MLP neurons of a small language model. Each row is named by its layer, matrix (up: input weights; down: output weights) and neuron, and shows model dimensions 16-111. Each number is 50 + 15 x the weight over its row's rms, rounded and kept within 0 to 99.
After each neuron's rows, "fires after" lists the tokens most often just before its 100 highest values on Wikipedia text that the model never trained on; "fires before" lists the tokens most often just after its 100 highest values on Wikipedia text that the model never trained on.

L3.up227:50 74 53 53 31 50 37 44 59 70 51 41 55 53 43 35 68 51 22 47 59 32 44 42 68 62 63 65 39 66 40 43 57 36 52 34 64 42 61 38 42 36 37 53 43 41 32 35 19 65 60 48 34 17 62 35 58 52 45 49 43 51 41 60 56 64 43 63 56 44 53 50 44 49 52 51 45 72 54 56 41 45 60 23 65 40 64 56 61 48 43 52 39 73 48 79
L3.down227:71 67 45 66 55 46 29 51 66 55 41 54 57 22 62 48 57 71 41 77 56 28 00 29 51 54 39 72 58 71 52 51 56 84 55 54 76 36 58 60 59 27 52 57 28 38 42 31 40 66 74 31 48 34 54 32 66 66 66 73 46 59 26 73 53 61 41 52 45 56 62 38 44 38 55 47 68 54 74 41 41 34 39 55 63 40 51 32 40 39 38 49 68 44 19 47
fires after: " ==", "==", " ===", "===", "istory"
fires before: "\n", "The", "S", "In", "A"

L5.up547:37 49 54 63 28 40 68 63 68 54 61 61 58 47 57 43 51 31 24 53 42 69 86 54 52 72 59 43 61 55 40 60 44 52 57 47 39 26 70 21 57 53 18 44 53 57 52 47 36 60 34 57 32 58 31 54 41 38 68 77 57 14 66 21 62 56 60 53 55 24 49 51 60 45 31 55 57 28 46 56 56 53 50 48 64 27 52 63 62 74 39 62 48 52 31 47
L5.down547:68 48 38 77 55 42 53 51 37 30 57 61 90 58 80 49 59 30 45 37 41 23 51 65 34 48 60 49 65 79 49 53 51 49 04 56 27 42 28 18 28 48 67 36 70 68 52 29 56 70 75 43 52 38 43 64 92 46 46 52 41 11 58 28 50 42 66 45 07 58 47 53 42 62 56 53 59 43 65 44 37 43 66 63 46 47 37 53 56 74 40 46 39 57 62 23
fires after: " 19", " 197", " in", " 196", " early", " 198"
fires before: ",", ".", " and", " to"

L11.up71:63 51 48 44 66 23 38 51 43 68 85 54 52 46 34 45 38 57 50 80 57 47 50 45 46 45 66 50 55 34 54 20 23 59 63 47 52 33 39 48 41 36 46 57 60 25 68 45 24 32 41 64 23 15 64 53 21 54 65 65 33 40 43 27 69 26 51 35 68 30 47 71 64 58 39 56 61 77 68 58 33 51 60 44 63 57 36 39 71 39 45 61 43 46 36 61
L11.down71:55 55 27 33 47 73 51 48 71 57 42 38 12 62 53 51 37 46 56 37 52 65 41 47 26 44 64 29 45 21 45 50 75 49 28 14 33 71 32 60 57 47 21 55 51 21 20 64 51 50 66 88 36 67 43 63 35 64 45 47 56 57 38 25 46 28 42 69 58 52 50 46 62 56 36 23 67 72 35 55 41 36 69 50 53 61 91 40 62 63 53 66 76 60 43 55
fires after: " in", " the", " (", "In", "'s"
fires before: "0", "1", "9", "4", "5"

L11.up328:73 90 50 69 82 34 67 48 58 55 55 36 71 67 47 56 64 54 62 86 79 63 42 43 43 75 58 51 36 49 57 44 42 65 38 44 38 29 44 68 36 66 16 66 44 23 33 72 45 36 59 49 33 67 71 53 54 31 65 29 52 28 50 39 54 61 66 34 59 42 54 56 70 41 31 18 50 50 43 50 45 53 75 48 52 65 38 29 50 44 38 58 28 67 49 59
L11.down328:39 52 60 43 32 41 70 62 43 51 48 16 30 63 45 40 38 46 36 54 67 36 58 59 27 46 37 64 32 52 36 22 48 29 55 39 48 71 48 45 64 62 64 51 46 87 43 41 39 48 33 48 78 59 56 56 33 50 51 82 52 35 59 27 48 55 78 52 45 38 46 36 40 74 60 35 51 28 58 47 16 39 68 36 69 49 56 35 57 34 60 67 26 78 36 29
fires after: " =", " life", "ography"
fires before: "\n"

L9.up104:54 71 65 55 26 39 32 64 64 66 70 11 50 47 60 62 59 35 73 50 52 50 39 57 64 65 47 58 65 55 55 61 39 50 47 42 69 42 54 27 59 35 34 57 48 40 62 44 60 58 61 54 58 61 41 26 46 42 43 43 27 47 22 36 65 54 48 09 73 60 82 34 59 30 47 49 43 32 44 25 45 68 28 39 38 36 54 75 38 51 45 42 67 75 58 56
L9.down104:55 52 38 53 46 43 34 45 67 59 26 57 64 39 58 34 48 59 51 27 56 64 55 54 51 77 41 69 49 38 50 53 37 26 54 30 59 43 59 69 56 53 51 75 85 39 47 16 72 13 51 51 64 41 72 44 49 44 51 47 34 36 82 58 36 53 52 23 45 75 71 61 18 56 27 54 37 41 43 57 62 62 58 64 36 65 34 64 14 40 31 60 83 48 77 72
fires after: " |", "-", "|", "s", "als"
fires before: " |", ".", " Go", " App", " c"

L5.up504:60 65 38 50 66 60 62 19 43 95 72 20 39 43 52 60 53 51 34 55 47 55 61 44 40 54 64 72 42 15 21 53 47 55 51 31 35 36 41 47 38 68 32 72 42 43 59 53 34 40 64 53 29 35 50 57 21 68 32 60 63 15 51 32 59 65 42 62 38 25 42 57 63 47 33 50 64 71 53 44 42 50 54 46 64 31 52 69 80 57 49 68 22 44 48 32
L5.down504:51 43 45 39 37 41 56 35 59 50 59 27 25 60 77 64 56 46 44 65 36 36 40 39 47 57 63 66 36 22 16 49 58 63 58 53 28 40 36 55 67 31 46 45 56 19 58 54 65 44 57 57 46 67 33 67 21 79 37 33 38 50 52 42 28 36 60 38 65 44 26 40 72 49 57 51 44 38 42 45 70 60 70 71 65 42 64 62 47 63 54 94 34 46 49 53
fires after: " in", " In", "In", ",", " June", " to"
fires before: "7", "5", "0", "1", "9", "6"

L8.up162:46 61 78 73 46 30 31 42 58 61 66 07 57 43 64 37 58 32 68 59 44 56 43 51 50 78 38 66 62 39 45 68 36 45 50 36 43 48 47 28 43 68 47 26 25 54 58 43 62 35 78 97 51 54 32 30 42 53 50 44 37 42 30 27 58 77 68 60 40 65 89 76 33 39 65 34 61 41 39 35 59 38 36 36 39 50 48 71 75 41 44 50 65 48 81 44
L8.down162:67 43 65 23 22 42 65 20 41 76 39 32 37 42 27 40 36 76 17 58 49 64 56 46 51 52 45 62 74 56 68 61 17 49 45 45 65 53 42 31 65 45 73 77 60 25 40 52 50 36 64 45 69 70 62 61 56 15 49 48 42 45 54 65 52 54 38 38 44 76 40 49 32 46 19 42 68 40 55 51 38 44 53 47 36 16 46 46 59 37 55 47 67 37 32 46
fires after: " |", " App", " S", " W"
fires before: " |", "als", " /", ":", "ith", " L"

L3.up463:31 47 24 39 60 44 81 31 30 75 54 48 51 60 35 47 63 43 23 63 55 51 36 31 51 40 53 64 55 49 37 61 39 60 34 39 31 52 64 43 57 62 08 55 51 44 50 50 34 68 71 48 38 50 55 42 45 53 47 34 60 70 39 44 77 45 33 61 53 52 69 39 55 45 48 56 32 66 48 38 53 58 63 47 71 31 25 56 55 57 52 60 47 53 98 70
L3.down463:24 52 39 32 45 62 72 49 42 63 60 77 19 61 34 50 62 41 71 53 65 50 64 55 46 24 43 36 62 35 79 52 59 47 45 65 66 22 36 45 76 47 58 50 97 39 53 84 64 45 67 54 35 38 53 78 64 56 66 42 28 53 54 39 69 36 41 49 57 41 55 59 40 00 54 42 48 66 37 63 27 43 11 54 32 46 44 57 31 55 75 32 60 43 69 55
fires after: ")", "a", " career"
fires before: "-", "\n"

L9.up278:61 91 60 35 66 47 55 38 50 44 45 27 28 55 38 66 65 41 62 54 51 60 74 57 50 52 67 65 31 23 33 45 47 29 74 67 37 48 83 23 46 42 40 40 45 53 35 33 52 34 59 37 12 31 49 39 41 34 43 37 62 43 49 60 46 81 58 39 29 57 64 67 36 76 48 64 59 50 41 42 65 51 69 36 87 44 55 52 54 56 47 79 29 73 65 59
L9.down278:40 75 56 36 62 44 48 48 49 47 23 32 63 71 71 54 51 62 28 52 51 35 38 49 36 53 60 66 27 60 47 49 60 54 66 65 47 46 84 18 18 63 71 40 66 26 28 37 52 42 57 44 22 41 48 55 32 48 49 56 64 26 31 39 28 58 55 58 51 30 31 50 44 58 77 54 56 78 49 38 46 32 63 61 55 41 45 50 37 30 20 67 34 81 69 52
fires after: "\n", "."
fires before: "==", "ome", "In", "A", "S"

L4.up316:49 38 39 45 52 61 67 64 48 62 58 16 42 26 59 49 84 38 50 68 73 21 53 59 45 54 62 63 63 46 47 43 45 46 46 48 33 40 64 57 32 30 32 59 65 56 42 45 54 42 71 66 61 57 44 18 15 43 40 35 20 33 46 06 81 49 28 48 64 25 70 74 57 51 35 24 38 49 45 58 73 61 63 47 46 37 58 76 52 30 48 69 50 59 54 39
L4.down316:33 46 25 64 62 43 43 73 29 61 60 26 57 63 69 47 85 46 47 39 57 47 46 46 31 66 35 59 49 27 54 47 55 72 65 71 48 46 56 62 24 59 32 52 70 60 43 52 60 27 45 37 77 58 59 28 38 66 39 35 57 25 42 14 65 44 47 25 66 54 30 72 44 27 56 62 61 33 40 48 60 69 44 43 49 77 63 59 53 35 72 62 61 51 49 37
fires after: "\n", " life", "areer", "ics", "istory", "ography"
fires before: "\n"

L3.up530:52 69 38 58 56 65 56 34 53 63 80 32 18 68 59 35 49 54 23 47 36 49 51 59 42 40 83 67 51 41 55 59 35 57 57 33 38 20 30 43 45 70 48 47 66 32 58 40 19 45 67 69 33 47 56 43 13 44 50 54 64 25 61 32 51 49 49 60 57 53 56 70 58 49 34 57 60 57 40 44 30 61 59 19 58 39 48 64 74 56 40 62 41 45 56 59
L3.down530:41 63 48 55 49 52 24 22 64 48 78 32 29 65 74 43 09 68 33 56 29 38 44 40 53 55 79 58 76 31 50 35 53 77 48 52 65 33 33 52 56 55 38 39 49 14 64 36 33 33 53 64 31 50 49 25 31 70 58 69 54 51 34 36 30 46 59 49 53 59 55 47 79 53 55 53 61 43 41 50 39 89 66 22 74 42 57 52 55 52 50 69 55 46 62 53
fires after: " in", "–", "-", "born", " ("
fires before: "9", "4", "5", "7", "8", "1"

L4.up534:69 65 57 45 64 55 20 51 42 78 46 54 61 75 48 53 42 41 51 52 42 47 39 44 42 36 43 71 35 58 59 38 54 76 73 29 41 20 37 31 43 46 57 61 33 32 27 36 42 45 64 68 48 53 37 74 40 39 56 39 49 40 44 44 65 31 44 45 54 45 49 68 64 41 62 64 31 47 64 36 59 44 24 47 52 35 70 56 59 59 41 57 58 35 43 51
L4.down534:55 57 39 46 40 37 11 68 63 70 40 15 63 49 75 52 53 62 32 61 60 29 25 61 22 73 37 34 59 38 45 43 73 86 72 27 43 49 25 41 45 25 53 41 35 50 28 44 55 39 72 50 61 69 44 40 68 72 27 44 62 34 50 53 60 44 59 42 57 49 39 57 53 28 63 60 44 48 47 34 31 44 44 48 48 42 77 37 65 46 45 72 57 32 45 49
fires after: "==", " ==", "===", " ==="
fires before: "\n", "===", "M", "In", "-", "The"

L3.up201:37 39 52 44 62 42 66 42 27 64 46 31 33 43 36 42 63 42 59 66 64 31 38 61 66 41 53 56 73 61 33 79 41 79 43 38 47 53 51 49 51 62 09 65 86 43 51 35 50 52 62 55 20 65 59 25 59 42 12 44 60 57 42 55 72 32 55 24 41 55 90 42 63 54 51 65 31 34 45 16 40 56 44 48 30 24 33 55 36 76 44 38 69 50 70 60
L3.down201:20 81 48 61 49 51 63 32 33 75 37 70 31 63 35 68 60 44 44 67 62 56 58 76 72 50 56 44 58 61 79 31 45 60 51 51 61 45 39 53 45 48 28 53 71 41 43 58 46 46 77 28 35 39 59 42 60 49 51 64 34 42 36 49 63 48 56 02 49 52 67 78 46 17 56 59 29 43 38 59 18 53 32 45 22 44 44 61 26 54 59 47 45 43 55 71
fires after: ")", " career", "ing", " information"
fires before: "-", "\n", ":"

L3.up465:40 48 69 41 42 55 43 72 49 93 41 41 62 64 57 47 52 52 24 42 62 56 56 36 41 71 53 58 37 38 30 42 54 65 93 43 47 40 41 39 14 82 57 68 68 61 29 42 52 79 61 63 46 63 69 16 51 47 32 54 58 44 65 38 63 55 32 50 30 43 54 43 47 34 28 54 51 46 51 73 68 58 44 53 70 43 34 42 51 78 46 89 48 51 65 48
L3.down465:34 40 67 45 34 40 65 43 42 49 24 29 48 43 55 35 41 48 64 47 17 49 47 48 33 61 45 53 44 66 55 63 57 28 12 62 55 64 53 63 54 75 48 40 26 67 55 98 48 36 60 74 36 44 42 66 71 18 60 48 41 51 36 63 36 58 58 40 62 48 40 63 70 38 57 60 66 52 39 31 33 41 49 62 12 69 38 48 48 41 59 44 49 41 71 53
fires after: " Rele", "ollow", " 19", " 198", " 195", " 196"
fires before: ",", " the", ":", "ing"

L4.up33:48 51 31 40 42 71 68 41 46 63 46 42 48 69 30 57 56 36 56 62 57 32 37 41 65 35 83 59 62 14 41 67 48 49 41 28 38 50 64 45 49 58 28 75 46 32 40 63 43 52 63 47 27 36 63 81 32 47 64 51 44 36 41 51 69 55 63 62 56 37 64 40 74 62 23 48 24 45 27 47 38 50 70 70 35 39 46 48 56 52 56 42 56 59 49 75
L4.down33:45 42 40 47 75 36 54 74 47 46 48 55 60 59 44 38 66 32 61 46 53 24 49 49 51 38 72 64 65 04 40 55 61 57 72 38 43 53 68 52 53 48 45 44 52 69 57 68 56 55 61 65 33 46 44 66 45 67 69 41 42 35 43 48 63 46 33 30 43 16 56 60 20 35 54 26 59 54 35 74 46 30 65 53 40 47 69 46 75 61 95 24 67 44 46 55
fires after: ")", "'", " 2001", "s", "000"
fires before: "-", "\n", "\"", "D", "C"

L10.up463:33 65 27 33 41 72 15 77 62 73 52 51 54 53 23 32 45 43 37 55 46 41 86 53 52 56 53 67 53 59 54 21 46 50 41 33 38 51 51 71 33 69 65 26 53 38 42 16 40 73 70 41 48 13 57 50 51 35 40 40 52 45 56 06 63 73 45 54 39 23 50 63 55 51 50 32 57 49 56 48 63 62 44 59 57 60 44 52 55 68 29 59 42 52 41 45
L10.down463:31 35 62 36 24 33 52 71 59 73 58 41 79 55 47 58 36 38 41 56 55 43 60 25 61 50 41 49 40 57 30 59 36 48 41 40 30 57 64 45 37 74 48 30 88 46 43 62 58 66 45 52 64 30 36 62 50 18 75 41 70 29 67 59 59 29 35 57 38 45 59 42 32 58 38 39 49 53 38 55 63 42 48 53 44 51 60 45 56 28 62 62 45 30 65 45
fires after: " 197", " 195", "19", "0", " 19", " 198"
fires before: ",", ".", ":", " and", "–"

L4.up544:47 53 18 43 72 50 88 23 28 60 58 47 55 64 44 47 84 52 41 63 70 60 41 33 45 38 46 38 57 20 33 55 45 53 44 46 41 46 43 52 67 58 17 59 56 35 53 66 26 45 65 66 42 37 67 40 25 43 59 48 40 71 42 52 68 40 42 35 73 42 68 42 59 46 35 58 33 51 53 35 55 57 33 35 57 22 38 58 47 38 48 48 37 49 68 65
L4.down544:42 44 28 47 51 45 63 21 63 52 62 68 33 82 41 47 79 73 67 31 49 65 65 57 60 50 21 46 71 37 62 54 57 46 63 62 50 22 42 37 66 66 59 69 94 49 64 77 53 39 55 51 46 47 41 55 70 50 50 37 21 45 53 72 77 44 46 54 45 35 56 45 36 17 61 48 58 84 58 64 22 44 24 44 36 49 56 42 34 59 69 69 56 50 82 49
fires after: ")", " career", "a", " information", "er"
fires before: "-", "\n"

L5.up458:58 66 43 64 58 79 50 33 58 73 53 41 59 56 43 61 31 48 42 62 52 53 47 39 89 57 43 66 62 00 42 55 45 44 61 54 41 46 74 51 46 79 42 64 54 32 27 51 25 34 71 78 48 10 53 50 21 53 60 45 60 32 66 30 48 88 44 62 47 50 56 61 37 59 20 78 49 27 55 56 43 56 54 65 71 67 72 63 63 32 51 48 49 32 44 32
L5.down458:27 45 76 47 54 26 47 30 77 43 59 30 45 50 38 38 62 32 55 53 31 57 63 72 61 33 33 42 47 85 51 44 38 33 24 53 32 32 42 23 53 20 71 28 65 46 53 52 58 51 36 45 52 50 48 78 67 62 55 46 72 52 59 57 58 19 44 31 41 58 38 54 56 64 37 51 45 58 40 58 47 35 64 62 29 71 57 31 48 82 49 57 47 53 54 46
fires after: " in", " In", " 197", " 198", " 19", " 196"
fires before: ",", ".", "5", "3", "1", " and"

L9.up587:42 58 67 58 45 67 45 54 39 58 56 28 45 65 61 39 43 46 47 68 54 52 69 55 27 59 61 51 55 45 46 48 43 47 38 41 62 29 54 61 58 47 49 32 64 52 43 56 20 43 59 75 18 48 48 49 42 65 32 71 40 34 72 28 43 54 34 43 25 51 40 81 71 45 66 42 58 50 24 22 39 65 79 20 51 50 47 55 71 75 58 63 41 32 64 62
L9.down587:51 29 42 53 30 61 43 59 66 54 83 43 33 43 60 61 10 47 39 55 51 45 43 31 25 58 43 43 53 30 28 64 47 76 19 47 64 58 43 49 74 33 64 39 45 43 34 49 61 49 54 77 46 71 33 48 44 57 36 66 78 62 59 44 52 45 52 29 68 60 47 43 75 74 56 51 59 37 27 57 36 70 51 31 40 76 63 45 40 65 46 56 56 34 62 36
fires after: " (", "–", "born", "-", "E", "In"
fires before: "9", "4", "6", "0", "5", " life"

L8.up20:44 47 84 43 35 64 48 28 56 46 42 51 47 55 33 68 62 00 50 50 55 44 43 67 37 33 64 35 75 42 65 77 33 70 41 53 30 36 65 68 63 56 61 69 46 31 43 51 67 45 39 73 62 57 51 42 46 40 38 54 37 61 19 47 49 61 26 60 61 57 87 38 37 44 33 72 64 32 52 48 92 15 52 43 25 47 65 48 32 29 50 50 45 49 79 33
L8.down20:50 50 53 49 53 46 69 63 62 63 36 44 53 51 56 32 59 80 57 68 93 36 59 35 38 54 40 84 55 56 41 42 57 32 49 38 38 42 50 24 53 19 38 49 36 25 55 60 43 47 53 48 30 50 55 47 67 67 46 54 24 59 74 44 49 24 43 15 40 66 57 25 77 37 66 49 45 29 77 49 35 26 48 44 60 34 39 64 62 43 66 61 67 38 31 59
fires after: " ", "s", "als", "otes", " 0", "1"
fires before: " ", "\n", " Go", " 0", " App", " 7"

L8.up56:51 79 55 17 42 41 46 50 56 66 46 16 50 63 51 45 58 46 31 59 70 48 51 58 49 42 51 75 29 39 23 56 54 31 63 43 43 38 66 24 28 40 57 46 44 35 34 28 38 64 76 53 26 34 50 44 42 41 37 51 52 43 43 57 70 87 54 68 64 36 51 65 53 64 39 49 47 69 44 43 52 34 68 39 59 40 65 61 66 53 32 81 43 56 55 60
L8.down56:44 71 28 34 61 34 51 47 55 70 53 10 62 55 72 43 55 55 40 58 48 41 43 57 42 72 45 76 33 50 35 60 64 59 66 47 37 51 60 52 33 43 56 39 45 35 24 40 42 58 66 54 24 22 47 53 37 59 37 46 55 29 31 57 57 63 47 69 62 42 39 57 52 49 53 49 35 69 43 56 51 29 68 47 72 27 58 58 55 42 28 84 43 78 65 61
fires after: "\n"
fires before: "==", "The", "===", "In", "F"

L3.up393:57 55 44 34 42 54 46 60 46 46 47 00 39 33 26 47 92 34 58 64 68 35 57 55 52 55 57 76 54 41 49 21 49 60 62 34 60 26 55 51 30 55 29 55 42 33 47 57 56 58 45 56 57 45 48 55 23 45 26 66 33 43 66 58 83 68 45 39 63 21 65 81 43 63 53 44 44 50 71 49 55 51 56 43 38 38 67 54 51 42 37 55 46 53 73 48
L3.down393:53 46 24 56 64 46 36 63 34 44 50 17 64 26 60 32 89 55 32 42 72 26 63 36 58 60 40 78 64 32 49 52 49 46 62 64 58 55 47 46 41 56 32 69 57 56 33 44 66 54 39 31 85 76 63 45 47 41 53 42 49 31 48 39 90 68 63 46 59 24 46 53 46 43 44 56 71 48 85 46 33 23 45 42 46 49 62 61 64 39 58 74 55 41 60 52
fires after: "\n", " Spec", "ations", "ony", "-", "ography"
fires before: "\n", ":", " of"

L4.up203:44 56 67 45 34 44 32 35 71 28 48 34 52 59 53 75 36 27 72 44 47 72 77 39 39 46 83 63 28 17 49 52 61 50 48 40 50 42 64 50 53 74 41 41 23 33 42 55 63 23 59 47 44 48 67 65 39 42 26 63 31 41 42 17 59 88 31 52 54 42 45 59 39 72 39 54 69 49 60 34 47 39 57 22 69 43 53 85 52 56 45 52 63 55 58 48
L4.down203:39 52 49 27 48 40 59 39 75 52 66 06 29 59 87 48 30 51 60 53 20 33 53 68 44 46 69 59 35 29 57 80 73 45 72 50 50 46 58 46 35 75 43 36 53 72 46 50 62 28 62 49 42 55 38 44 47 63 21 43 41 46 50 49 77 66 52 62 66 45 52 51 83 54 48 75 62 54 37 22 48 34 77 44 67 59 43 56 71 49 22 71 41 74 65 61
fires after: "\n"
fires before: "==", "===", "In", "The", "W"

L8.up541:22 66 67 41 71 57 35 60 13 21 60 47 64 71 67 50 53 33 40 49 51 62 40 51 55 80 27 50 59 47 47 61 51 51 42 28 48 47 66 70 37 72 26 78 45 45 71 25 55 57 71 52 48 61 63 30 42 37 56 19 53 42 69 17 71 46 62 36 36 37 83 53 41 59 18 53 43 34 26 34 51 34 42 50 50 53 47 68 47 65 49 57 63 69 41 25
L8.down541:43 67 55 46 16 82 37 52 57 56 89 56 25 47 37 40 68 40 40 52 63 35 27 71 36 42 71 29 34 46 63 40 60 38 63 64 57 61 53 56 51 38 31 41 25 47 53 24 52 48 61 26 51 38 59 45 68 60 52 42 60 34 55 95 63 41 58 48 56 69 44 48 64 66 57 66 33 42 63 46 43 47 57 51 45 71 36 22 59 45 56 59 55 63 50 61
fires after: " |", "|", " G", " c", "unn"
fires before: " |", ":", " time"

L5.up474:35 57 70 48 25 51 29 52 63 55 58 36 41 63 51 63 53 13 60 48 56 63 68 55 53 46 79 78 36 40 39 57 48 49 63 34 61 40 83 41 37 70 38 25 44 38 39 40 67 47 58 53 41 47 64 74 35 46 47 56 60 27 40 32 58 80 81 49 43 63 58 65 43 42 50 58 43 58 51 33 65 28 69 43 56 27 45 54 49 61 37 55 48 57 60 64
L5.down474:08 46 48 39 49 33 61 45 67 49 47 30 39 65 75 49 30 50 43 27 47 55 39 40 54 58 43 59 53 76 41 89 99 34 42 64 48 52 63 43 44 74 43 34 49 63 48 58 53 45 80 48 21 64 50 62 63 29 48 47 42 37 19 30 54 61 49 67 59 47 42 62 51 34 39 66 58 55 52 41 63 40 59 32 60 54 47 42 49 42 46 43 41 77 55 33
fires after: "\n"
fires before: "==", "===", "In", "The", "|", "On"

L9.up613:63 55 70 43 51 61 28 69 62 63 41 33 63 46 52 60 47 38 48 54 32 42 44 38 44 53 72 38 63 59 66 66 45 55 62 38 46 65 62 39 51 44 39 57 43 38 65 29 49 55 36 96 33 64 62 40 49 53 29 50 69 58 49 34 75 45 54 31 47 54 74 40 40 58 42 60 40 63 32 55 45 58 31 45 36 49 46 57 29 58 31 46 74 47 71 42
L9.down613:67 70 46 51 53 94 49 61 61 44 50 54 42 45 30 26 58 32 40 34 56 77 30 27 83 50 60 60 40 42 43 41 30 68 35 42 49 52 46 49 34 42 50 74 60 23 61 50 59 35 48 57 37 51 71 39 77 37 29 44 36 19 55 80 25 47 43 44 54 31 31 57 45 29 28 59 44 62 38 64 54 46 37 53 48 48 40 71 53 48 48 82 61 37 32 78
fires after: " |", "als", " Go", ";", "s"
fires before: " |", " Go", " App", ";", " Cup", " G"

L4.up612:68 53 40 50 51 65 45 28 60 74 79 30 38 45 59 36 49 60 22 36 43 41 58 65 28 52 85 56 51 49 52 64 40 57 56 40 33 32 42 50 59 81 40 66 66 39 63 44 29 48 62 81 39 31 49 40 14 50 35 56 67 28 66 27 45 56 44 56 37 47 51 66 72 34 16 44 50 53 44 43 52 60 78 31 53 34 57 58 66 51 52 42 47 44 55 66
L4.down612:44 50 62 54 46 54 41 23 69 49 76 43 40 53 75 53 19 72 43 55 33 42 52 37 41 50 69 56 71 21 44 41 59 59 39 61 72 39 33 54 73 41 50 38 50 02 67 38 46 33 37 61 30 48 47 41 36 72 57 68 42 64 39 39 17 41 43 48 49 63 49 37 99 56 53 51 57 42 43 59 37 99 64 39 67 53 43 53 55 54 57 44 62 42 47 56
fires after: "born", "-", " in", "In", "–", "|"
fires before: "7", "9", "5", "0", "8", "6"

L8.up464:27 37 56 60 25 32 37 27 57 75 57 45 55 53 67 44 64 07 32 66 53 68 41 55 53 45 61 93 53 69 52 69 41 62 49 56 60 42 76 76 53 65 37 37 38 67 53 39 62 52 64 83 28 30 53 50 31 30 49 40 53 55 23 63 74 52 41 61 45 54 43 50 42 58 05 66 49 44 49 11 56 60 63 27 51 51 53 71 57 57 37 58 57 44 75 71
L8.down464:26 40 33 06 50 46 55 48 55 34 31 42 65 56 49 38 50 82 35 36 68 55 32 50 52 41 65 69 47 56 58 77 69 30 47 64 55 50 51 64 43 52 71 34 60 48 54 24 66 38 77 51 40 73 47 56 35 22 56 41 56 40 28 50 50 31 32 48 52 40 44 61 62 46 70 53 39 59 65 58 53 40 52 51 47 65 58 63 43 58 54 60 51 51 71 62
fires after: "\n", " in"
fires before: "==", "===", "The", "In", "A", "B"

L4.up214:25 58 72 25 31 50 60 61 31 36 37 47 44 67 45 53 37 37 50 32 42 31 46 74 43 62 92 42 37 29 50 79 53 45 42 42 58 54 69 45 46 71 55 30 46 49 42 38 63 47 53 63 49 26 40 44 40 57 44 67 52 49 32 23 55 75 64 66 57 58 54 67 45 60 52 58 46 46 51 63 74 64 56 14 68 38 67 88 51 70 46 46 37 74 67 51
L4.down214:17 57 49 43 45 35 49 26 52 82 55 34 27 62 91 58 29 33 52 38 55 69 37 46 41 48 49 64 53 46 47 57 80 49 71 58 57 55 64 45 14 69 58 39 62 71 31 39 52 27 66 40 50 55 36 46 63 50 31 43 45 47 31 49 66 57 40 57 60 46 30 57 69 38 79 74 72 49 42 37 60 41 76 41 46 73 46 60 61 59 55 70 59 56 81 43
fires after: "\n"
fires before: "==", "===", "The", "In", "|", "A"